python train.py --num_hidden_layers=20 --hidden_size=192 --num_attention_heads=3 --num_key_value_heads=3 --head_dim=64 --intermediate_size=512 --vocab_size=6370 --hidden_act="geglu" --norm="rmsnorm" --norm_place="pre" --norm_eps=1e-06 --positions="rope" --rope_theta=5350.0 --rope_fraction=1.0 --qk_norm=false --attn_scale=0.125 --bias="all" --tie_word_embeddings=true --parallel_block=false --init="normal" --init_std_qkv=0.0365 --init_std_o=0.0 --init_std_up=0.0365 --init_std_down=0.0 --optimizer="muon" --learning_rate=0.00692 --lr_mult_o=3.0 --beta1=0.95 --lr_head=0.00644 --max_grad_norm=2.0 --warmup_steps=200 --schedule="wsd" --decay_fraction=0.829 --decay_shape="linear" --final_lr_fraction=0.0 --batch_tokens=32768 --max_seq_len=512 --doc_mask=true --train_tokens=164500000 --max_steps=5021 --dataset="wikipedia_en"
MLP neurons of a small language model. Each row is named by its layer, matrix (gate and up: input weights; down: output weights) and neuron, and shows model dimensions 32-127. Each number is 128 + 24 x the weight over its row's rms, rounded and kept within 0 to 255. Numbers have three digits each. A neuron's up and down rows have the sign that makes its largest values positive.
After each neuron's rows, "fires before" lists the tokens most often just after its 100 highest values on Wikipedia text that the model never trained on.

L15.gate497:169127119132099118149154110145082127128110122149104149110126110135144105087090124094143115119120123094103135180149113148119145106121124112153074080164122150154113138098101094125114119148112082139139125130141142141147131129127149103114178125139107134161159109115127142093169163083145164130
L15.up497:140132108100158128142101154131078118116126112150121181109163110107151116124139156142120091116159117150092133169134152137144127132097183149116155129106092117141123132081152145099153129142142135099112153089137137126150102131119163105128138091130157088154111161145114111120182135105137123109
L15.down497:163147124115121133140133116131107112074112091106164155086150154147111188103137145112121122095142116122126139126099103134081122117177133103156132124153085074113159128123130148132148160134102111156123078131161126110135144087135105115165149179122130117135141138106114137116186064162159160085
fires before: " ", " +", " −"

L14.gate302:095151148144124152155099134143106149144125133160136132120115147138147175137141130177153143155084110133140133098136110136130144130122115122104135149146110075118144156143141152109178112165096118129117100142132147143137156138081135119125151132135127143101116103147125154102185104124151139166
L14.up302:119156120124105108154146125108151122144153110085094117115105114175130160146147136178100120128132119147123102140172109131134146169114125101114153130175136098161101142098140139111142136144098165121096095139128087129173143133174101171106144098145088108190118137085179134099161128117153129150
L14.down302:065106118097085066143147122108179154129119140137147135145127138156133143130122109166159120135154163118141130112122103152096153120152180126129155170162166140159121092128140120079108151133160111111079157117136171131176131151153118125111160144093186121139118091092138133127133147168102111116
fires before: " of", "s", " century", " round", ","

L4.gate16:103130106120112102117155133121179052106121107121144117074150135134140084136138089127144173089136097152114143098119149174103150110078126076102092101108125086107126119144124095095098162152122092118144132101123137114132111156137129098121136131098153128121122164156130141114148175083109139124
L4.up16:106143059133130131129128120122118094132098099138141129103121146152112132101178139135149180095146092112111150155103111140093094147110133130142125119096134140131142139141142129138107120150133129112141112163115138114089104116140128129127097095119140120098128141124132136149113115159080133139
L4.down16:101130069156184116178125082129120121114099130134091125122115116124091134101149128110134119136082143147121159137097136130120174123119149115197133148112141184159107142141130100144138150151116144125133126131129117163079120144169123115102102103175142134080147141102167145175120144153091141156
fires before: " |", " the", "val", "ative"

L12.gate482:114122124138134121105116080133139140127118130137144105111102106126116150151141149156109133132079123149115106126185151176160147149137144108172089130121126159140109152093096110085090170121084078129134126122175163092150099081119133144119135081122120111161128125142121119159073135095151168139
L12.up482:119117091153141092112118125130156080092150129154136090101155113100088113105118148113154159144134149149144159141080130103117106120139125123144145111110120135128165135067129139081106102132121120122116141135116146143106151124161117122163164147126142126111170126144121123142101158143122104138
L12.down482:094117118124150090113134130134146118105123124095098121084116160135140153139135128101094142096083107184102093093148087161111103137152122084177149119134144149099168098119132130099139119137093138147158155150123148132096145120107136183081141104154171061116124104121110105135136100152125126158
fires before: " ", ",", " June"

L8.gate489:124122152110145128143136107116111152073126115105138109142114119123170142166159136187098102111103109103110110142150162180135101143167140116106151117165130128138145130096108150140136119142132096134155113099173166146125130056095146158158147130163078148140105100109097082096115128137114108138
L8.up489:165113107105179113114102145157141098148123124135115148100122104113126094110153124146160120183101144123126090161145087127127096146128145115133166162151133145139164108160147109121118128172122120137118099152165110073128151126111169097114146131121123122128115173150126090134153103139150105172
L8.down489:138090138129075122140108132116137137093190138105153137107105117109117156105101099126151087099149126106146131137100147115155078090133104104130091115114121145104149122113144142092125138102164135134133104146083108137138139052164080172138136151134106094104130115120139101124135093135178116073
fires before: " ", " N", " July"

L3.gate28:099131144132161129129138149123081072142105097087113134121150105088133150131145134101113098111115146126152154159130124132156190108149113151173122137171125120074111139135130141092156074134161124145073151119169146113141132146103145144148090151161154152133159148115157102163083149107109104098
L3.up28:150083133141129102138156131098167137121160068126116110118096104125124134109153139136127135101135110136150132137150110119128135157117117108139140130170070159103137129102124130163138134135120098137134138189125126093114087138180127136135116156157145149128113128155147137166084155100125088138
L3.down28:081139125105122151088145198084117124169098125130155165116094096121115146161137117119185146140126128152153099161101115130131128108152129123146081087134114103139120177110112122064124158117124151141097148140162135130088098100156130129155120077163129126101144128130149109111134091110098139143
fires before: " |", ":", " the", " on", "s", "ed"

L17.gate167:149128095190156134093164116150124103103104144164104114135118171110135136104130143155146152090127126191104112138138121158165154101140120115129140105094115133125141173101129126143117136136115172109157095123100143186143159145090090117109139106133090181150107127124090094154138151167096145118
L17.up167:176131102101104136155172163097130138124148158153111064128159117093098078076152140193144139119118174131129147139149153200142139136127165118118152157127102145079119135116094134122149090132140136121126111147123138137172153154129129148151078097128121125111139178121146108134128146161137122099
L17.down167:130168100140132115116134144136089113127175136081149130108108117154136125109139127110135118106088133145132196132098166200102115145119129143118129133119118147112155152101135155104111170140156132113145139110110149134177132109115072158133137151126087149144097187124105102156156116117140121142
fires before: ",", ".", " |", "ta"

L10.gate56:133119159078151146121097132130144123129128104119113117094103117094134085170143131116125130132120141141129115136151134167139124131127144105107101154136134117081118114102157112100109134105116097144126155143137140111128173132098107134108126130136118158125134152123118122110100156091144109082
L10.up56:147111123125111132108112134128122128143116110111147149132123113146124135120125131168104128058104114154130143109104104126127088101173071144152125122128144086151109126116145124129145135115151121099098095115130120104153107123148164145153115134124138171137093062170123142106123123164134128100
L10.down56:149142088111080105103149107162121076126159133133182120150186136125104130127119134100107148104116133171172140130170096088142103110172091157094105110140143133135150119154109147107128152115152115110070102142165132129140118110140156120138122161133116090147128148104104145118107116123148124090
fires before: " ", " the", " to"

L14.gate309:128128100155105092151127149137096156129098134128147150132097151108149151121146148137129116135104162172141109133129115121157123202153158125147093136150116081137128114100154177112110116125103130124082123125138121092114093109080146114135133129131115141141129159152119150177119101171121139112
L14.up309:166124137131145098165141087102127150104120128108116183100154134142133196137167133142154165179110154143101076139117114150109161138142171075108142146132145125142140142155138164117134149139134128092118111135140133161137125120089106133114147119095147076113116112131103153147109096120113171113
L14.down309:084093110129137113142110143139097127136125113145174113111092130122111109112131140139089103104107168108128085163126121125123127175102137115147125143105106114180168136154146159164144161116116117101114159162180106122097117157111136146094101146158102157106138104162149146132122116134097135135
fires before: " by", " with", " to", " as", " in"

L15.gate128:137124104139112105104120108119069166161110136146072096107135135132153103100146175100132125123193119159103144127140111138092129160138126142091125148096156115153151096114115164160170133135146114163113111161127157107165122102130135135124118112109175115101107135118144200082157119131106133151
L15.up128:118136145132111124171163156117148089133152143096105116134123109114075157171106158149126140100169124139119130114118155133095118100139181119128165083137129132130155142143165164134073161078139134115177145142086114104152170150137142132113125098161150128152140149110113155118089101126153153120
L15.down128:116136150148129167119136138127152134084158124148148142129163120103124122117126096159144120180166154135094109148161138114165118169153074099145176166113118126098126163155145153107133184118116159124124121160157136106125109161126130108136110103112093158126130109094129115135143142150143117117
fires before: " |", "-", ".", " in", "%"

L6.gate258:148161083127090096142125107083081127129157084121110133144102139104153120127112135114127089128132113119116106106161141135163135159134105079132152122120098131146137110118106117111124115144164163152130149093105180108125140145093169097122107135089115146117159120153094140106135123104082086125
L6.up258:146096150114110122129127092112103162114117106154140180149109148142179123114094134164167124114138122076100078149131168140173121122124059145106115102112104109154117124151135113103106139100152132149108116153089139094106123127102136148135081102120127117129161100109103115089139145120116105107
L6.down258:134111118124163148101152112116099119088107130151120123159141116139126176157135115089118131166126138166131125163109152149081175113120108165124084139128144147100158125120127118170091181131125069095144153159118108123136113083125130113109166105115116147090108163131120101123105074140154119177
fires before: " ", " Report", " ."

L12.gate318:133109082132138096118143110105130140098126109084137103162099125127113136091125148100117164146106124117098098110119128154131113107173092161123091155152068131137092105144114143109134080156102151124105117143125154092112178173046139070140171106149131153099105155156131121173116160121145132117
L12.up318:122168105096118117130091112138142105147116097176104084175144091130164147129167162147121128111109149126108123147126112108163099135133143085161126101102140093098109139138115137136162144133124141147131142138117131141127154147145139122152111143088121133108162123103144081130129103084144182122
L12.down318:176075139117151146110131142128130083140155119133150118161126115140120110137133124155167107091124111144159121131119117185155061117103145100122131143152114157118103123109110102129192136162104152095119104162135131103132120143103136125122139148114122164133099081140125123133124106123087121165
fires before: " |", ","

L12.gate72:115154082142130136125167093145153121095143152143138121154098093117109077113110085118123110109106115121089151154109100111128158130169155131178142116186148114167166108104140127113170125149146159134166149111128130139147121128135162142150139145117147151106172136129131112124112149127077110180
L12.up72:132110112139107110124152086111150097134122134185150164190142120149130169164129134097130123112131111066130136152096134159131136105123148141182157117146160078126128132152135143167149106126149124135160119156089109144119149177125145124129146118139134171107099139104161136134112106166119137125
L12.down72:122117111131111148119104144106149145120159121135101117152145145107167148082131123110143165164113164185118110104102098036144100122118113134075121114111105138112096143142134140091161160125124158117132139129158089093118128128166140097093124146092133167150134114173104136096106133098162100141
fires before: " of", ",", ".", ".\n\n", " in", " and"

L17.gate43:131100135127118116130105085168110129163139143151138096099159120105109154152131112115061091140110144099129134138153110161130148124129156110163144119132129143162127136132117169126142153094111120091142104127139142160151120112123102098143130169155121144141141099109131160160126108154137192139
L17.up43:152145152116123089175141064144104084119143123130120098116110118128136171143133164156092142151145109134134091135163117131133169131107157106122152082131167163144136149120128160137108120104113074072101126162118150150146139138156132091122151128138102117138122120125162103133154102157097151130
L17.down43:101100128093098125153098140124137120119152110100162109119094109108109169105108114124147141145173114154104131075100082114115089122116104137147100133138084140130127156137137134148076135160099121054169113157145098171154102147097139103111110114116129166142083109144087138124158113118152115151
fires before: " to", " of", " ", ":", "ently"

L14.gate452:116139147111138114114087136107119111160108161131108104129109166096149098120131140142118140147121142175132130106124095141125105176141148118159141159142120102150118105070167132118136153151107081126141123105124154099148155118113118116130152141126118116122173108136125154136110117171061091142
L14.up452:127121107155143149083112150122116105125127157136147143155135128144148157121124119123100114173157108116092084090118092118127116150137122087121086110174172142142120134090151113098111155140158146146121117158108110110146106146136136128127178116130142109120125117123146136148165124127100094158
L14.down452:093133095103153151147090135111147118147147129099125107162081158131096144164147123145122099114149176133129136118109098100149128168109113089090120090113070177134123116107125137149137111128123075145164140158186137164102113174101092123097107174118110131115134137136119121158138128134125112082
fires before: " of", " to", "ated", ","

L13.gate495:137159117168090147085127079166094101136110110139127155125118133138119117155146120131136129122141125110093167125131185155091130180125139117152067128099148136130112103111115121124120153117146113132082121129133151152121119107119129139157118117152106182151151126164145116145106174118161157144
L13.up495:137117133128099160127171141108105082121112077141179148133100091106141126153144164142138091168117131136132150127149156148096129118144160105092141144088098132153139148156098121082170094112175145100081164164133145180144154153173134135155128106152103138152174130172107116109124121125154113132
L13.down495:121104117143179156135135080119126119081127108151135116149123130122103101116115141079158150109102167113156183153136128061111117088109124121133131134129100124078117133109176134125109118082120141121123121159184131140112126131125115132128114114146112127097130130141111148121139148098119116126
fires before: " in", " on", " out", " as", " at"

L14.gate365:102129167126094116108132113100123103094142158137113110099147110132094155144112148134088187076138121125140150085150161139123115139123134148112112095152123099136151165137109149099134184136134136152092123118105118117166144141112115110166207114136141126143114133170118139127128123112147141098
L14.up365:140092129135117147078134169103143152129195169093133165128150087116118123154128127197123156156086106139120110094101122131124121127137127180105109125158129131154114173127113145114105125112145148129087105134119125137121139143115126126115121109153048127134076140160140144135138112112139120111
L14.down365:152084138139116118123117090152109096091175139111097138113114145093124161122133087104091152119110148117135113138110118076110127112154165132135139141149131143114074165120133092137083127130133183167126117139140124091154125117117138097120115117103133093136130123152122121121155161123139094099
fires before: "ation", "ations", "ary", "ated", "ment"

L15.gate222:082121143094101148152124102162146126139152136121077122130118096160095169112119119130096159136157137120139124153135088132095130141094111130137137136176142115128139073139134105099114119153136096124103121111142138093133099169156141094110149138158053113133119105119161109160158133158113120112
L15.up222:099129124138101105138131135171161157130118152151058133094143136169110116141140154157143119115160111139163097130125118124101158155075144131130164127143134156112091128117127127071115120129133090114118112128137133104146068118120125098141148148136097124175104138131145117158160127133092106141
L15.down222:128114151128143080093112106156117114131150130107083116116105101168156111128127119142139104124154085112142137131116121083113124115099169128144139056129112155127129138127134170139127132126121110145128131103132120109125119195136097146132105202109100095128142119112116151115144122126143135127
fires before: " of", "s", ":", ",", "\n"

L14.gate380:150142148146125146103094133084147075082127125120100109113096133119125135124116133154135106140113085140092119111124110138129114144128092115093146105086125125086109142090148128090103164092106134114122115145128132154127092150111149152127145155152115162118119115114136111153129088156184120149
L14.up380:142090154101157142146125176115098106102126148192112149111123119086105127116181108126118128092129153140122095138158128118157125074122145134112161093122144143157107143118151137143104130071071134127116128121142094088116103089099134103159127125103153148119170128125143117134141115071117099122
L14.down380:133130113126116122149119153110147112088090118115142163108141125130137131134082113081132111172086129126161153118158123127128090132111155134129146158155145105182128108128118137105108149183111150136123105143119131102089161133119143170135105157144113121101146146126166168135167116168120071104
fires before: " ", " |"